Weights of a small transformer language model.
Size: width 768, 6 heads of 128, 120M parameters.
Architecture: rotary positions, no biases in attention or MLP.
Training: a variant of Adam for these matrices, 1081M tokens, 11258 steps.
MLP neurons of a small language model. Each row is named by its layer, matrix (gate and up: input weights; down: output weights) and neuron, and shows model dimensions 560-687. Each number is 128 + 24 x the weight over its row's rms, rounded and kept within 0 to 255. Numbers have three digits each. A neuron's up and down rows have the sign that makes its largest values positive.
After each neuron's rows, "fires in" lists the words (lower case) most often at its 100 highest values on Wikipedia text that the model never trained on.

L3.gate827:126114096135121138131108106174152111109178128111201158114111129102155140148145149137138157109141101117112101113110113125145088137134115186142091105175110178099164128139128152131120147164147155116108133111161143124109110132129084094077110128130145135130100160119174079132096112168077152151158145134098157128093142105147110095147117148134164164143136105098145150118099134130126135164146
L3.up827:196056173163112116148102143116145136133158089154120137123171126114114129130165141074114185069132108110122141148153102089118103148153116126149097137150081112159125129119133118129100116151137169155113102111124140116127097117118130124157080144142139137141109119131129104123121118162111105148114140112142105173097134152144085129135123131146099132122167118122141081147150153139115113138161
L3.down827:153132135094123165112151141160111118153153144132149137144155133102134177144132136128155158147109114110149159136137151139132132125082155170154085090131113129153133151155124192094090139150128096133165100149132157098151094147102147150092123084123133130139085156079188138133109135145073124134189164152146120150134115133108118159135117150130074139144146118119138124152155132151120115149149
fires in: "world", "international"

L3.gate30:113140145108099100156186125132103132153129142134119108202107116115126119081119071114083152095108124110119109113146157121142127150101103137102139111142148119160129139097142105086163135159139143117131083122114114156105150094087107177114072125137112132127128110152152082138152133113080122099094158129121126175111157127112152156143125089120116111132105124123094138112070143132151135150107
L3.up30:136115101120149129143151145168103120139125093143096119117128155119134193103125138121147170132092165116131141133142119163087140165138102136147122149146093171144118133125129152104145131175124174148142116127046147135119133138120097131178140135155111139127083148117116101105114153165092117147075102160106133119156135128123142135120119172113169099114067104114154119097143100124146105135128
L3.down30:104099139130130135122101112121173116101134148121117133151082127166135125108131096128147143129107123094132108116108121130085136135095147078132112118160106082165130126172119141115128114161133106114125100107123162167120142115096081150149151128132154148130126148136114114118118128101157124126098174089074115092089104154128119124135160133127110084201151140122140174103143164090128128126146
fires in: "km", "eastern", "western", "northern", "continental", "west"

L3.gate1165:126144072129093124130091191172125131107143109101124120148140156136107158151148144140069151109104162163114133129136121117110126123157113112124136128119101127117150087149128147141103169122125145179133117098134146083105121146151121219074146168142111162148098153167137160114137109111117108103139134128142123131130165120135137182116125154152133135109131138116143100126111153143143111127132
L3.up1165:124110132167135128101125168134134152097086132128152102098103183143136115171146121133115139135103154127141127123142117131118129129122151140108140124134145135111120126145170160122134133136134141171129132111104120070136099162124154153091201189194131122128142143140155118162125120143131092136167129127160124124166151120157151173107097146168115125086128110099123090121104159147155146099145
L3.down1165:115135147143145161112127140100120121107145113147180135114096149093154117139098086130157171129132122142164095107162161154160115127094175165129119146131133168130114112157133106098156130153134123097102108136116057123133107163117155120118158128188108138124163154155108108142109122128132148107150136112142128097168126113152136097100138129117165142126148166111087088101101113144136124120115
fires in: "his", "her", "s", "heroes", "whose"

L3.gate2852:143092146101131106146085135192150133086126125126158111194144137140121118125105158118100107077159121147114126119187130120101126098147129096114153129100110167153170120104127126100113106121129131103148129178140148141190146108121151185079111146066095080114113143106183177125129093154150182107109146088154119084087148157110073117143112153134115125094168134116170128152156150128144139152105
L3.up2852:100121152101081115123094120140127149088132091117123167122144090186147145123150086127146127115161129147121104120180153103119158147145135142129155122110144210118115133062122132122162132052142071127144138135164117143095150106100116138092101102105129097135116128145129147160110100131152157120112134123124096159125143179098083093153105129138104133120112139093116098129132121121172136109117
L3.down2852:134169167089096107103126167096117140127112095130168146103111124157146163131115117131124104106175127146105148070119143135126110097189139090129127126117146132132105130102105115117137151091131110149128146103155090112102089106117104114151141150131093096114102140117101154197145130134180141093120119114105119101146132183167101099128105134121127091127139177128155093123119125142134122149117
fires in: "al", "non", "anti", "nonpartisan", "elgiloy", "dimoulis"

L3.gate2072:110122093069112122089120137130067096126146154124140103125120132115139129094128116112118146070130138106127146151169135147122148113174127132129165120123167139121150113098076129167095119108131100155094116168116127148103166111142102133133096121113155141123137158099184076135109128119177128086089134123138132152129141095107135130132118153133124104144121153126128086160138106142088174085095
L3.up2072:120115075105148042091125123158143149130111099143115132125156148129171102153129113148102167116130141132128132145157190121092154089138128159135125161105121112132129123118130103153122125135094141112117126147117129153087157101127162089102167108167145096136152098146115150118106116124121140090127123041084114096119153152128156114098133165077080154137121126155082135206157130112141133134156
L3.down2072:105116104108116147109143149147132130101180104162127134146141117144143079126110142120140118124120140140146115155179138147102144114155077155117119129107197134128108106128096126143105141157101106122146137122140117142088151143105113133129126090171153122116113115132132158153161145172134128087123159124169154096142137137117113104140112116116135126137138118122121152155138102128171131084140
fires in: "main", "chief", "home", "primary", "prime", "key"

L3.gate1852:140151064136168131159130154102110134114150151087131122110146117081108101146140134155117140114091145131120088149120138132145119115118098119119052132138139140096148142104130174159125114142116139115163207106122139112091098089095094129135100122153077121138173127163139120119120151113121174148137131128131099126114174093116138087126113101122169148156107160107127055110154163146110127112113
L3.up1852:113120150065130102113110103152120125148136065125150103128126131132125154136125129111137089137117161130128126133076131151140158105111178168140074123139106126147115132151135205125143152115161122084126119178126078144150103171128136166049162126101149110102135111128137123126148176145125136148139119113172117135117162132138110152157164113186113097108163122169138170137151132105089115135138
L3.down1852:187123128120136108118102120155139143126140159132114096101102114127123144191148083116123147130093098123115129135069130141101144088152134111088097172151113163133104093127113136134121130120131127139140133118099118115122141166100148139108114142148140142076103126138131088124156148125146136156147112122099117142117186122131170147151148138123134078113100161132179170124114145106147154168104
fires in: "there", "taken"

L3.gate2187:115133105142148142130106107144108167124132147106130125135123118085119140116100143153122130119126114104116158148150120101120148094127102171087141127116157174132120153131097160159149157092089161138139115152114110132122158134147105109140093109159124138106172156118168087094152086128102120078142114083105146132109114155118106175136114105146158140104138154122131165130129153156137076161116
L3.up2187:135105150162112152083115133134123086152111100126146168128131117109120146073135142162096130108109064143147107120131104121131108150187150110104128132136106135127138149136161167182162151143115153120105131146162129120096133111123116118172127119101119100181106065110122105126122137134165114109116139144148077092115131107164120140158107179162103085157127128147142164151106145159144099155150
L3.down2187:136121144146144126122109128158144083154120157155130119114128122116135094107131126124164140135094099132176165134104114120105111142107094132121111135130147172172131152146134174169155105112106099136085147106162140081123126137132127149119149130146101147115148108146160144150105124154124122164156153144128109112112129160129091200145162153155159140135150112157088136126127103126113104128116
fires in: "area", "single", "country", "site", "record", "space"

L3.gate1015:112092098128106058079163117119141148113126154136082089138165132156120152122132119104089104121155143146124104142167147161096169122142149161131124120109143159161166108118077148149140102136113093154138102141094182148154128118134164113126084147105172132124132136091087135113113115106152160116129085121115134144093098163123222133138152125085123102161123172127150154143123132114117138124154
L3.up1015:156144143112116142138142092112120143139107139171102139139169157181151132114107121139141135138115135139126187145168115098145130107123149142125121144142133139097124111113126174121150104156112150131103119135108100100097124129146143140096115139078136104183146117100163119138145137109147114151133124125116148137106170132149153129089105087096140150128120130101184130177120107106145150106156
L3.down1015:111078138107114153130137097097136150166122119150143110159153137087093116144157114134105119113113091144184173130133132126124138114102135131181080130119142180152122125084126152094144104142148103132121128125109136119106134152144150130129141162146150121151175140118098171147178139160127114144131160104119150133101131152144093138165104155113122129142176129095159166116063159144095135105091
fires in: "history", "early", "career", "background", "origin", "began"

L3.gate390:133115134111164103114186129102130100118149097151092096107153146114089147149142140130108159111120115169109125129162154108139138176132109123130150167107150112120169119110128098128170150156141167116135126118162097111155133072117100137123127118132142105114137112113148119160117113170130090094129136144152088165094167163068140118114085101120108125087079190138141132120149147150134145185109
L3.up390:071115112150124127100112149136142111115128136108130145129159141089115105156092121120139117162173146132128134130112149137172107137145097167131139140118126110129127103151145138187100147102148150081144120170173152095125120135135137083109147091157121094097080141085117146117129121094117126146130154153139100108151131160127143099119108136129126120097082152166106135085157163142166148160151
L3.down390:086136149142131102093152161129142108118100106158134100122181160132112109137124112111154167170139111115155134085112117128175167158122140097117199108108095087090102131095152180151129132130122166155118135127124125110128144123133168111135135098115156106148115082101121166149112108131153134137144158123157114101087128126091164129114154129134079090099128166114112120122136138147104110144148
fires in: "present", "real", "current", "former", "even", "previous"

L3.gate3002:166125090122193139073139124142123117131137164138111115125163161163126127139136141137118101153120147124125112121146083154079096114109114127150123119133152105155113097143146153141115135102137159095131127129094142139121159127126120120108108126121098133166096101125134196141115147082133114130093141137137133143089150119123112110094138142147107117131122129126172115148151159118135130129151
L3.up3002:103192134142069089137130142168114141158179099161127140133145107127136107141099147126094114175124166122133148101141141168119100125161075134136131146107154134117126093196121159098127171146094119104130163127129112083101135161124126118145138114146142162089116134089124117121140125148121107154140096128156107150163161148116116119137131156145141098158123115168093164089113100121132163157122
L3.down3002:143114157130067108112181128158144131171158110127139128143157120160124139128134135092125100145126137160143155146149140117118136162075118141124127118114142133115098131129129094095135107129154094113181113091139121126105150123130130108129179139129135115090102145105125130136098126095139128141118100115121110132126130100117123143120150086101112101133149124161064128122121136131054157121121
fires in: "career", "election", "cup", "commercial", "season"